Part of a small language model's weights: learned positions.
MLP neurons of a small language model. Each row is named by its layer, matrix (up: input weights) and neuron, and shows model dimensions 528-623. Each number is 128 + 32 x the weight over its row's rms, rounded and kept within 0 to 255.
A block is one neuron, or neurons of one layer that tend to fire together. After each block is what it responds to, as a language model described it from the Wikipedia text at the highest values.

L5.up735 [124 103 152 114 153 174 116 134 147 142 163 156  61 148  97 102 107 115 149 180 167  58 104 113 162 150 148 120 132 104 109 142 113 123 147 165 185 143 123 162 148 141 163 146 170 156 134 191  96 119  85 122 140  96 118 106  83 113  91 120 185 155 114 140 119 154 190  99 129 116  88 159  90 135  49 131 131 119 165 127 144 158  92  76  69 153 112 162 107 145 116 164 123 136 187 150]
L5.up1003 [153 120 127  65 125 161 170 107 114  88 105 154  76 140 122  76 121 140 199 160 187  99 150 122 121 127 169 124 130 114 155 129 127  83 175 110 139 119 182 125 183 164 168 200  95 114 143 235 102 165  66 113 116 150  87  92 116 161 115 138 137 132  72  91  82 157 138 149 170 137 122 100 110 144 136 136 107 115 120 124 194 117  92 135  85  74 148 115 142 119 135  80 104 123 134 248]
L5.up2577 [172 111 127  94 172 150 137 195  74 109 126 143 113  59  63  90 105 135 184  81 141 144 119 127 116 110 153 134 134  76  63 139  74  90 192 153 153 142 126 156 135 141 121 173 140 112 105 167  55 141 119  85 150 128 120  86 150 139 133 117 102 127  92 120 105 151 130 131 154 113  93  95 126 172  87 147 117 103  85  99 130 112 137 130 129  88 165  85 135 130 111  72  92 109 118 126]
L5.up3101 [143  87  97 187 137 133 161 207 120 113  73 141  48 137 121  92 110  68 160 119 115  85 117 169  90 116  86  59 159 165  78 133 123 106 152 205 131 141 166 172 112 131  94 161  84 122 148 127  62  96 103 137 111 149 101 129  93 132 112 149 122 169 122 122  87 120 139 193 127 113 123  98  70  99  67 107 115 106  98 155 121 128 162  93 133 113 185 114  85  93 101 156 110  75 122 128]
Description: Before subject or object

L6.up2939 [168  73 150  94 136 140  59 123  92 142 111 138  96 123 145 169 117  90 161 110  76  99  77 125 139  96 100  97 130 105  69 110 132 175 124 122 111 115 109 150  75  61 136 117 157  92 135 140 139 116 119  82 141  75 127 134 157 124 101 131 154 101 125  59 103 140 197 142  96 130 106 144 220 156 125 100 119 159  92 103 121 138  96 137  93  95 120 150  97 147 136 185 111 129 178 111]
Description: Table header cells

L6.up1769 [135  81  97 178 129  95 115 130 124 165 119 158  81 167 122 143 142 184 140 165 164 108 107  51 120  65  44 142 113 202  86  76 174 171 171 131  92  88 134 138 122 139 152 154  22 109 153  87  84 160 126 127 189 112 138 137 115 155 152 130 136 156 138 241 104  71 125 150 188 127 113 155  93 138  58 173 159 155 113 119 138 145 134  97  85 146 150 115 177 130 192  89 103  83 172  88]
Description: Predicate word before preposition

L5.up56 [171  85  68 114 154 127  94 114 111 103 108 126 101 160 146 135 112  86  88 108 122  83 144 105 141 123 172  77 158 169 104  90 101 134 127 113 185 167 123 156 138  15  85 154 101 133  77 113 119 129 110 109 162  95 149 108 165 118 145 149 126 130  91 140 145  70  39 224 149 127 120 167 174 153 115 159  94 128  93 117 123 174  83 130  97 168 156 110 114 133 215 130  88 111 165  70]
L5.up282 [128 120 145  89 155 158  35 115 189 119 103 164  75 107  76 138 118 100  95 154 145 187 161  91  70 125 191 111 148 128 125 107 127  77  96 115 126 176 114 131  82  60 146  76 167 157  91 133 165  81 157 155 173  86 106 165 134 143  89 103 133 132 149 101 125  97 113 120 146 158 144 116 185 116 137 161 102 101 108  66  98 160 122 151 151 111 102 122  67 147 162 152 118 136 170 140]
L5.up2151 [113 174  83 140 110 190 132 166 136 143 159 150 109 109 106  70 141  60 128 122 113 117 154 120  68  99 140 115 150 110 149  69 184  91 131 126 100  60 149 170 106 137  67  66 146 150  99 114 124 143  84 141 140 149 152 176 156 119 113  77 144 157 122 106 142 146 150 103 164 149 115 183 131 180 185 127 119  85 106 150  76 143 108 155 114  79  66 139 108  72 147 126 124 143  80 158]
L5.up3112 [ 88 148 123 129 162 124 142 126 140 145 157 166 114 129 158 101 119 140 113  98 154 120 151 124 108 113 125 133 107 126 160 138  80  90 154  77 122 137 160 152 139  87 223  80  90 130 140 138 147 172 164 119  94 106 128 109  88  82 120 123 128 159 143 131  84 106 123 191 154 172 109 153 133  99 152 184  80 106 110 142 151 180  91 173 165 127  71  86 154 121 156  81 124 161 126 146]
Description: Table header cells

L6.up3280 [ 95 117 184  98 153  88 132  70 153  83 154 133 176 126 114 121 145 140 120 173 100 122 147 180 158 126 133  72 220 163 146 151 141  95 140  53 119 131 109 100 152 111  92 153 189 109 124  85 173 169 119 171 107 128 117 170 146 154 155  79 125 144  72 148  41 130 171 154 166 128 155 124 131  68  92 131 143  98 109 169 105 128 117 151 169 100 175 167 161 135 112  52 158 155 190 199]
Description: Start of main verb

L2.up316 [112  76 155 150 168 127 139 130 158 170 120 136 120 140 125 121 165  57 172 101 118 146 155 112 172 132 103 122 182 173 147 157 125 174 114 116  99 122 118 136 121 121 129 188 122 170 134 167 148  90 158  98 132 128 175  99 111 134 168 141 133 137  62  86 131  72 163 168 175 102 135  95 142 150 102  68 142 140 156 129 185 200 161 140 110 150 129 131 113 164  69 147 153 125 162 138]
L2.up2141 [ 71  82  96 172 112 114 124 162  91 152 119 168 103  86 119 133 133 117 138 139 114 147 133  93 150 111  86 102 114 136 115 114 116 197  92  68 147  93 104 122 158  91 130  99  89 172  77 139  71 168  89 148 143 119 158  68 109 130 146 150 139 174  86 147 126 106  96 149 159 158 152 117 142 154 150  72 179 135 155 125  81 150 177 127  88 110 126 145 164 200 139 151  96  71 126  97]
L2.up2439 [110 164  87  90 143 165 132 129  87 105 154 167 123 120  65 151 114 126 138  84 155 105  95 141 131 135 147 114 162 121 181 115 157 127 130 133 127 136 116 148 150 115 126 157 151 151 123 141 103 124  84  95  86  87 117  83  60 148 159 140 192 140 110 124 118 139 163 155 171  83  71  47 142 143  91 133 154 129 153  91 157 151 188 163 127 166 143  94  98 114  90 141 124 132 121 125]
L2.up3281 [119 172 137 109 161 193 104 161 145 191  71 123 154 106 112 155 150 117 139 142 124 157 110 133 142 184 140  98 167 123 105  99 150 190 121 155 133 118 131 116 109 125 105 106 111 112 114 100  84 122  77 132 137  99 143 116 167 110 156 139 117 103 125 168  88 144 100 119 140 148 136 133  99 131 129  91 141 135 123  66 150 123 167  95 169  97 241 116 114 101 116  80 112 124 152 104]
Description: Directional prepositions "to"/"from"

L6.up1130 [144 114 108 114 162 154 138 106  94 159 150 128 129  99 188 135 136 143 130 145 103 175 123 115 142 120 148 154 119 166 131 164 127 145 115  95 116 130 116  95 183 144 173 169  98 144  92 120 116  90 145 154 112 110 170 152 159 148  95 146 127 121 116 111  86 106 150 115 179 120  83 106  62 130 134 142 172 115 207 153 104 142  97 145 112 143 141 168 125 109 129 170  89 120 175 159]
Description: Slot before a bare verb

L6.up612 [126 139 174 155 153 111  41 151 173  96 140 151 163 169 118 159  91 126 102 135  88 135 171  63 130 112 170  83 152 117 115  93  94 129  92 128 132  54 146 133 125 106  78 103 116 128 131  94 155 146 117 132 144 161  66 168 148 126 172 125  63 157 114 173 128 139 111 106 174  98  75 102 128 135 149 145 128 191 131 132  83 151 134 125 106 171 137 146 104 112 159 140 116 136 190 133]
Description: Section header tokens

L5.up639 [131  92 160 132 152 159 141 122 108 167 103 173 142 128 142 136 140  76 168 164 130 108 152  99 151 117  87 100 119 154  59 141 166  43 144 182  87 125 155 126 144  83 119 155  96  55  68 146 112 120 131 145 153 181 108 150 144 140  92 141 182 182 137 140  72 159 131 204 131 102 204 145  92  72  78 173 127 166 154 141 140 104 157 130  95 131 183  46  99 115 142 131 147  77 180 219]
L5.up1313 [145 110 144 122 146 148  99 184  88 156 149 133  87 180 174 170 155 108 137 157 158  85 140  19  89 132 127 121 136 142 143 151  73  95 178 187  91 143 135 145 125  98 159 170 128 124 132 158  78  96 120 218  95 113 121 145 175 116 141 131 132 106 100 112 112 110 115 164 130 106 112 138 107  84 103 143 170 169 108 188 119 113 106 178 135 165 179 150 128  99 160 132 102  99 178 115]
L5.up1456 [110  94 158 117 149 142  65  91 118 152 165 170 172 204 163 134 144 136 135 172 120 133 124 111 119 153 109 118 127 140  75 134 115 107 152 163 124 104 161 109 102 125 133 122 123  88 104  98 101 126 126 177 154 128 118 180 173 130 166 102 117 159 138 111  97 162 111 166 165 113 151 119  47 111  92 140 122 143 111 142 136 151 170 172 141 127 169  91 127  83 134 104 100  78 179 173]
L5.up3469 [151  88 142  93 135 184 112 124  85 154 118 170 164 181 127 110 117 105 156  97 132 141 140 164 139 142 104 128 124 145 103 144  78 124 167 169 116 127 163 136 146 168 156 155  94  79 124 129 144 124 136 145 115 157 126 176 167 129 126 124 160 172 167  97 132  98 147 203 138 128 115 124  98 100 121 116  82  70 146 143 107 101 115 185  98 114 157 100  92  69 116 103 137 109 169 190]
Description: Main verbs in clauses

L2.up347 [ 98 125  71 132  72 154 126 119 135 119 148 106 145 150 109 116 148  98 172 150 149  85  78 186 164 201 141 121 144  82 125 135  95 127 100 150 125 127 110 117 156 102  88 158  80 170  72 153 133 169 153 104 110  68 206  71  94 147 140 159 136 150 132 176 155 105  88 136  95 160  61 133 189 111  93 116 146 168 158 167 179 176 182 202 109 119 135 140 122 134  93 169 166 100 135  87]
L2.up1262 [134 124 162 163 157 122 104  97 173 137 180 108 177 132  84 142 163 114 132 147 107 135 143 101 184 182  95 135 103 139  84  99 154 127 126 113 123  78 100 118 145 174 123 122 144 168 178 135 141 139 119 144 133 120 113 118 135 127  70 153 161 117 143 116  74 110 147 129 113 131 102 116 136 142 125 148 161  84 129 142 123 148 100 145 126 135 109 148 121 176 154 163 107 198 142 117]
L2.up2807 [125 103  76 113 168 126 112 124 112 152 164 107  93 131 134  97 176 144 137 110 131 101 109 126 120 108 179  91 155 136 122  94  96 141 104 208 106 141 116 139  78 162 129 150  75 112 132 122  70 118 139  92 127 117 130 165 171 118 137 136 105 107 143  71 112 141 153 106 132 140 107 181 158 104 102 146 197 175 227 115 118 115 125 125 110 152 120 170 146 107 105 144 108 136  94  92]
L2.up3123 [139 127 176 127 169 124 184 180 135 106 196 139 139  86 168  73  47 123 166 125 172 130 139  87 116 137 136 119 135  80 126 144 134 132  78 139  89 185 103 148  86 170 137 125 141 106  88 136  93 134 106 140 105 126 127 115  91 167 145 109 103  91 163 115  73  46 115 110 162 116  76 159 132 127 111 104 166 135 132 115  71 121  93 175 154 106 132 125 115 159 163 132 116 141 107 106]
Description: Word-completing pieces, "also"

L5.up420 [129  88  95 129 137 151  58 211 114 133 158 121 152 208 107 109 148 132 110 150 169 120 133  88 148 153 140 130 116 173  82 118 158 146 158 105 117  86 176 124 129 133  83 183  98  95 103  75 103 151 101 174 183 171  99 153 209 118 120 162 190 150 126 180 109 173 101 147 211 125 155 140 129 152  91 176 113 156 105 109 132 156  94 175  75 102 145 134 169  80 171  98 138 103 165 138]
L5.up3663 [128 151  97 127 103 154 108  86 135 186 172  99 156 127 117 163 160 168 111 190 170 101 148  65 121 138 132 122 128 126  82 121  57  90 206 117 146 136 166  89 101 117 108 151  99  87 150  95 100 148  76  86 197 155 136 148 131 118 131 151 158 141 103 157  76 152 164 145 171  84 170  59 136 144 141  97 136 120 123  93 151 115 146 155 145 135 121 117 144  64 117  91 108  87  82 117]
L5.up3717 [161 171 156 120 165 169 124 185 143 142 142 120 185 143  73  85 137 208 123 116 184 176 165  86 126 163 154 186  98 133 101  43 164 117  82  61  99 120 129 164 168  84 153 140  93 101 117 150 117 198 120 147 143 126 121 101 168  65  96 140 108  79  77 221  83 132 112  94 170  76  75 113 124 179 100 120  70 153 143 114  43 138  97 125 164 176 138 140 102 102 144 104 150 129 173 116]
L5.up3804 [ 98  97  82 133 144 164 110 155  90 153  91  97 112 118 164  86  48 231 145 157 163 136 147 138 141 158 146 121 105 103 130 138 175  84 145 112 146 153 134  84 102  89 142 176 110  82 120  72 116  82 128 153  85 100 155 146 166  91 156 105 191  98  92 139  79 109 124 144 134 105 112  42 162 132  76  94 117 115 148  67 116 164 185 100  87 129  99  98 138  88 131 100 128 197 150 126]
Description: Predicate adjectives and participles

L6.up2028 [166 135 168 114 120 162 191 147  73 159 133 158 145 147 123 165 167 130 118 107 183 115 159 144 146 103  96  93 157  88  87 142 131 139 167 192  95  87 169 133  89 142 118 161 128 158  91 129 118 138 142 146 156 160 124 179 138 174 175 145 165 126 170  99 137 105 139 157 132 147 139 174  66 136  97 135 123 164 125  85 156 172 175 168 119 106  91 159  73  94 164  95 146 104 158 200]
Description: Verb forms before prepositions

L2.up1212 [120 158 117 113 160 140  79 118  73 116 165  96 215 120 100  76 102 123 101  78  74 136  77 150 109 125 168 121 175 137 171  93 166 151 159 135 145  84 122 121  81  70 131 107 144 134 110 143 139 153 146 145  92 127  95 147  98 192 147 150 112  72 112 142 145 152 101 125 153 152  80 132 149 130 141 189 127 177 109  88 131 144  98 148 170 151  98 115 142 175 127 106  60 142 151 108]
L2.up1330 [175 150 156 117 113 167 154 104 111 131 145  98  93 132 145 184 113 122 156 169 120  77 157 131 165  56 160 107 158 113 221 100 131  63  85 217 117  75  55 126  94 173 113 146 150 165  75 148 101  98  96 130  89  96  98 111 214 115 124 163 114 109 101 107 100 135 134 146 146 140 148 126  56 101  99  93 136  97 148 144  73  76 119 137 124 112 121 183 140 159 187  79 174 107 126 181]
L2.up1694 [177 186 172 148 169 138 144 109  80  83 141 145 171 182 109  97 170 160 131 120 118 160 146 171  86 102 137 141 142 131 195 127  91 156  76 184 118  67 106 183 124 139 104 159 155  96 163  81 178 126 112 143 169 130 122 153 141 162 136 169 105 105 114 136  75 106 146  97 145  77 155 127 100 137 138  75 142 149 123 165 136  76 151 138 104 139 133 149 132 123 154  99 164 112 177 105]
L2.up2620 [158  92 139 100 156 120 147 130 132 104  89 112 110 148 134 118 149  96 190  94 139 167  92 167 145 177 133  70 137 125 161 150 117 129  60 126 144 136 106 140  67 226 123 112  95 160 142 104  88  97 171 111 151 191 132 111 143 169  86 138  92 113  72 105 116 136  78 202 138 155 137 140 154 124  87 144 137 181 101 118 165 166 158 193 140 119 137 143 143  86 190 111 168 148 165 158]
Description: Table and header label words

L2.up1729 [135 124 120 172 111 175 196 177  99 106 123 133 112 117 140 118  91 126 117  96 152 148 139 113 130  88 133 142 165 137 116 109 163  86 134  64 155 183 100 103 181 167  60 143  94 176 167 165 182  62 117 122  81 138 186 164 106 139 159 193 148  97 147 133 136 115 164 114 110 128  99 145 172  68  90 163  97 170 155 139 125 123 117 129 125 115  88  72  82 161  91 145  73 118 125 138]
L2.up3102 [110 104  71  52 152 150  82 146  79 158 105  88  87 102 146 159 127 162  94 137 123 145 104  97 165  86 104 130 124  62 169 115 166 114 106 125 120  96 137 120 119 116 145 118  46 164 154 132  95 130  95 112 119 118  77 150 120 124 114 131 155 127 151  96  61 108 176 120 145 125 161 142 108 143 113 127 118 177 166 132 155 174 149 146 183  57  85 113 141  87  92  94  84 132 127 118]
L2.up3162 [129 112  46 155  77 122  62 192 111 129  98  66 148 187 100 116 100 171 131 129  84 186  97 145 143 151 119  66 117  96  97 105 143 108 194 132  95 149 155  79 142 118 123 136 151 106 135 151 176 149 149 159 132 105 119 114 143  94  94 107  74 119 143 107 153 132 110 193  77 170 189  94 147 145 156 182  78 150 122 136  72 151 177 125  92 139 165  85 145 124 136 144 153 123 115 121]
L2.up3453 [ 91 105 128  83 105  94  71 103 159  81 114 161 133 176 189 112  96 165  62 162 176 175 132 112 134 123 124 153 179 103 130 110 149 226  91 128 138 164 137 102 171 117 143 131 126 127 130 160 151  91 116  64 135 146 137 141 206 114  84 110 128  56 139  74 109 202 112 132 150 146 148  91 126 116 109  71  89 167 157  79 156  93 130 116  86 157  85 118 179 105 123 141 153 107  63 149]
Description: Verb-completing word pieces

L2.up1788 [184 102 156 110 145 118  86 106 171  66  90 182 105  88 173 110 150 102  98  89  76 148 137 122 158 115  94 140 112 114 146  84 145  82 124 100 170  91 128 123  84 143 114  87  91 163  66 140 146  70 128 165 110 140 159 127 165 139 140 149 109 173 173 125 153 106  69  92  95 155 102  73 127 110 205 165  88 144 116 103 145  90 151 112 100 183 180 142 147 128  82 140 155 165 154 169]
L2.up1792 [101 108 116  69 108 110 166 153 151 151 133 138 159 169  75 161 145 145  85 201 148  95 144 106 106 174 113 146 154 118 140 117 146 169 108 189 146 121  82  79 121 112 116  87 150 155 126 147 178 172 136  67 119 113 137 120 122 163 150 142  98 149 161 110 146 145 118  71 120 193 131 127 121 168 167 103 111 182 128 114  97 156 205 111  68 151 116 146 106 125  86 129 119 135 120  91]
L2.up1923 [151 135 111 107 140 116 169 161 158 125  86 119 165 134 102 150 130 126 127  80 104 122 135 115 104  76 101 156 168 147 118 124 168 132 127 145 118 122 143 130  52  54 131 132 139 135 151 127 169 114 120 149 141 198 196 137 135 100 133 152 110 149 126 134 120 130  82  82 105  57 143 153 164 115 151 110  82 171 106 134 110  95 110 102 181 149  56 135 153 153 161 133 174 125 140  90]
L2.up2157 [185 111  67 110 151 178  82 105 132 115 120 103 141 109 115  97 143 155  87 127 101 106  96 115 122  89 117 163 165 121  39 118 130 124  81 152 127 117 121 110  44  72  88  81 122 112 120  96 150 160 113 149  97  91  67 133 151 141 120  62 103  39  59 146 124  94 119 153 121 126  94  97 158 155 159  95 116 102 112  79 181 128 187 166  94 136  97 114 103 104 166 186 161 101 113 118]
Description: Section and table header words

L5.up560 [166 128 115 155 126 115 178  75 135 121 200 123 115 106 109 134 118 120  92  88  51 134 136 147 112 158 108 103 154 165  62 177 154 181 150 145  82 128 130 116 118 159  93 100 150  98  68  80 203 116 180 159 114 124 158  77 160 138  97 112 138 178 136 187 110 156 136 149 101 117 153  45 116 131 117  99 123 143 141 151 109 123  98  96 104 129 161 138 141  91 189 140 141  64 147 142]
L5.up3256 [144 147 116  80 137 150 188 121 149  82 129 127 195 144 103 154  95 146 131 101 172 173 119 113 147 149  87  71 127 188 141 196 113  87 184 137 200 135  85 121  74  54 104 125 188 158  99 128 151 107 120  72 123 131 100 144 177 150 109 109 145 140 136 157 102 186 156 149 138 124 165  63  83 125 143  63 115 111 126 126 140 109 120 142 118 118 150 124 140 142 104 189 173 126 100 122]
L5.up3666 [165 202 102 125 126 116 135  83 106 111 192  92 170 211 115 132 156 129  91 158  89 147 170 148  97 109  88 123 152 158 129  89 115  76 154  96 113 143 101  73 152 125 102 128 186  90  86 126 150 114 144 130 143 159 103 154 158 152 153 115 149 182 187 129 125 159 106 166 160  70 148  91 137  91 156  99 101 127  65 117 125 120 149 120  76 198 151 133 188  70 104 131 155  87 120 147]
L5.up3670 [140  95 127 139 115 158 122 113 101  91 169 116  75 205 128 147 112 145 140 131 110 151 158  83 136 151  71 135 170 153 104 200 145 119 152  70 142 168  69  64 134 190 123  56 131 132 142 165 147 112 118  73 132  89 169  89 168 118 111 109 192 164 113 113 148 141 129  64 116 158  95 125 121 123 125 157 133 123  75 125 123 102  94  91 124  97 110 111 156 162 107 158 169 112  69 131]
Description: Slot before bare verb

L2.up153 [161 118 136 134  73 127 137 104 133 117 115 118  62  77 111  62 169 114  62 185 153  92 133 156  99  99  94 100  97 106 119 107  67 128 141 136 150 100 101 156 131  91 183  85 136 156 153 125 155  77 125  79  92 141 109 179 106 126  91 152 106 148 118 119 141 167  96 174 138 210 118 123 134 123 126 165 106 125 115 134 137 142 179 151 104 114 134  97 105  93 184 144  96 193 158 112]
L2.up572 [148 128 129 150 122 180 148 124 143 110 108 183 119 153 130 119 144 150 152 127 125 116 139 129 137 131 133 102 128 115 145 154 108  72 147 119 171 120  98  76 194 126 123 151  83 169 133 203 135 126 146 155 127 143  94 149 181 126 182 156 106 152 137 127 101 175 158 151 116 132 158 146 107 114 147 108  90 143 143 141 141 197  99  76 184 122 160  76  85  96 122 170 114  58 132 151]
L2.up2150 [112 125  83  70 147 125 134  56 146  90  87 202 142 135  96 117 114  91 157 110 102 127 125 115 138 181 139 129 122 124 120 105 132  96 184 133 140  91 112 108 107 138 133 132 105  81 191 159 113 128  63  90 107 133 132 112 134 116 128  91 102 183 115 103 114 210 129 130  94 168 113 116 126 120 122 154 135 166 150 122 149 114 100 163 168  62 208 115 101  88 115 156 160 167 107 133]
L2.up2558 [152  96 164 130  86 209 157  70 126 144 152 134 168 141 155 141 105 110  74  91 147 108 133 129 113 108 150 125  95 135 205 139 139  80 136 105 162 128 144  92 122 119  93  71 101  75 115  84  86 117  97 144 151 165 106 164 154 126 106  76 165 103 130 127 102 138 129 128 104 173  93  96  95 110 142 111 147 139 107 109 141 123 162 112 126 106 181 104  96 116 169 138 151  64 106 171]
Description: Verb endings after stems

L2.up62 [149  26  85 102  75 134 169 126 143 137 135 152 139 148 167 131 114 146 144 125 155  85 132 144 151 104 113 104 158  99 117  72 116  73 181 136 132 139 120 151 121  93 159 130 137  86 168 128 111 111 175 124 202 130 125 136 136  74 151 102 124 130 102 139 101  95 116 130 143 127  98  99 169 141  65 122 121 153 100 119 199  75 130 146 133 101 155 155 107 128 133 126 112  46 119 189]
L2.up143 [166 152 210 105 138  96 110 152 143 158 148 131  71 144 157 127  73  88 168 130 133 203 134  96 114  80 202 112  52  70 121 131  76 124 110 138 170 120 125  81 107 131 155  98 129 129 151  96 193 156 127 144 197 136 139 119 146 158 101 145 101 105  71 174 107 170 129 113 127 120 115 139  98 137 119 109 163 112 167 134 164 192 114 144 141  92 141 163 158 142 127 170 129 149 120 139]
L2.up2570 [128 164 131 120 140  48  99 155 133 147 149 151  91 107 153 108 142 153 127  88 117 145  73 143 128 167 113 173 107  99  83 138 139  88 223 144  93 123 119 139 194 170 194 116 128 165 121  90 139 178 152  93 169  92 148  89 136 146  64 101 102 105 157 159  95  80 115 146 193 117  96 100 185 139  68 137 153 134 142 109 124 140 141  99 121 172 138 101 116 204  67  54  87 155 151 134]
L2.up3632 [113 142  93  95 140 152 150  59 153 175 186  92 132 142 134 164 106 118  60  97 103 151 106 124 138  91 170  89 197  82 161 122 142 109 175 168  92 124 174 111 150 129 170  66  94 163 107 107 136 111 202 145 138 156 130 132  83 126 187 106 130 120 140 161 153  76 127 132  88 124 120 131 124 152 178  61 142 102 110  85 121 146 173 139 104 111  69  85 123 148  99 168 116  98 107 155]
Description: Under and phrase openers

L6.up1112 [156 162  80  81 121  81 121 163  94 153 103  87 116 142 105 118  81 115 126 166  59 173  82 116 138 126 125 113 115  84  53 133 125 208 151 136 132 130 186 148 143 136 211  76 142 110  90 126 106 140 163  94  89 196  55 114 238 124 117 156 157  96  87 142  94 141 103 196  97 184 132 150  62 127 155 183 183 105  75 134  85 135 157 129  96 132 162 196  80  92 125  87 147 136  88 145]
Description: Compound-word first pieces

L5.up477 [112 128  87  73 135 134  93  64 188  81 116 122  86 139 125 138 102 129 198 185 113  94  73 117 120 106 131  56  66 120 112 136 115  81 112  84 133  77  18 167 162 113 148 162 114 165 139  58 119 109  88 123 152 148 111 146 160 118 122  63 186 147 136 129  68 102 134 168 116 149  97 147 177 148 161 160 116 104 164 115 104 126 100 136 119 118 135 151  96 178 230 130 121 117 149 150]
L5.up1096 [173 179 136 135 184 129 150  73 117 177 171  86 131  96 141 109 111 165 187 154 181 172 102 178 146 119  99 132 137 128 130 194 114  86  61  91 141 121 101 115  89 136 197 125 191 160 120  71  92 104 136 122 138 171 189 127 139 103 132  85  99 123 116 163 126 100 111 169 110 106 143 112  94 144 131  79 121  79  96  92 133  98  84 140 158 121 150 172 113 116  97 160  77 105 147 101]
L5.up1581 [171 157  86 136 138 126 144 200 202 108 162 154 122 119 124  90  67 170 172 121  49 139 129 131 126 110 127 127 124 136 164 112 111 100 110 169 146  98 110  69 165 105 163 133 129 142 149 176 160 132  71 171  70 155 139 188 107 123 114  60 185 166 135 185 140 175 135 161 104 115 126 172 118 118 143 171  94 112  86 128 111  94 152 162 103  45  57 152 155 118 110 126 143 109 159  98]
L5.up2687 [140  84  77  65 116  93  95 101 176 183 135 127 149  85 190 163  98 146 155 145 138  65 144  95 108  98 116 144 150 150 111 146 149 142 176 149 174 128  88 152 150  96  80 189 127  92  34  58 184 142 119 112  91  72 161 106 149 156 143 142 110  72 104 114  95 122 107 106 121 110 141 129 124 127 155 136 113 137 115 180 147  99 172  98 117 143 131 111 119  88 146 149 169  91 168 149]
Description: Table header and label words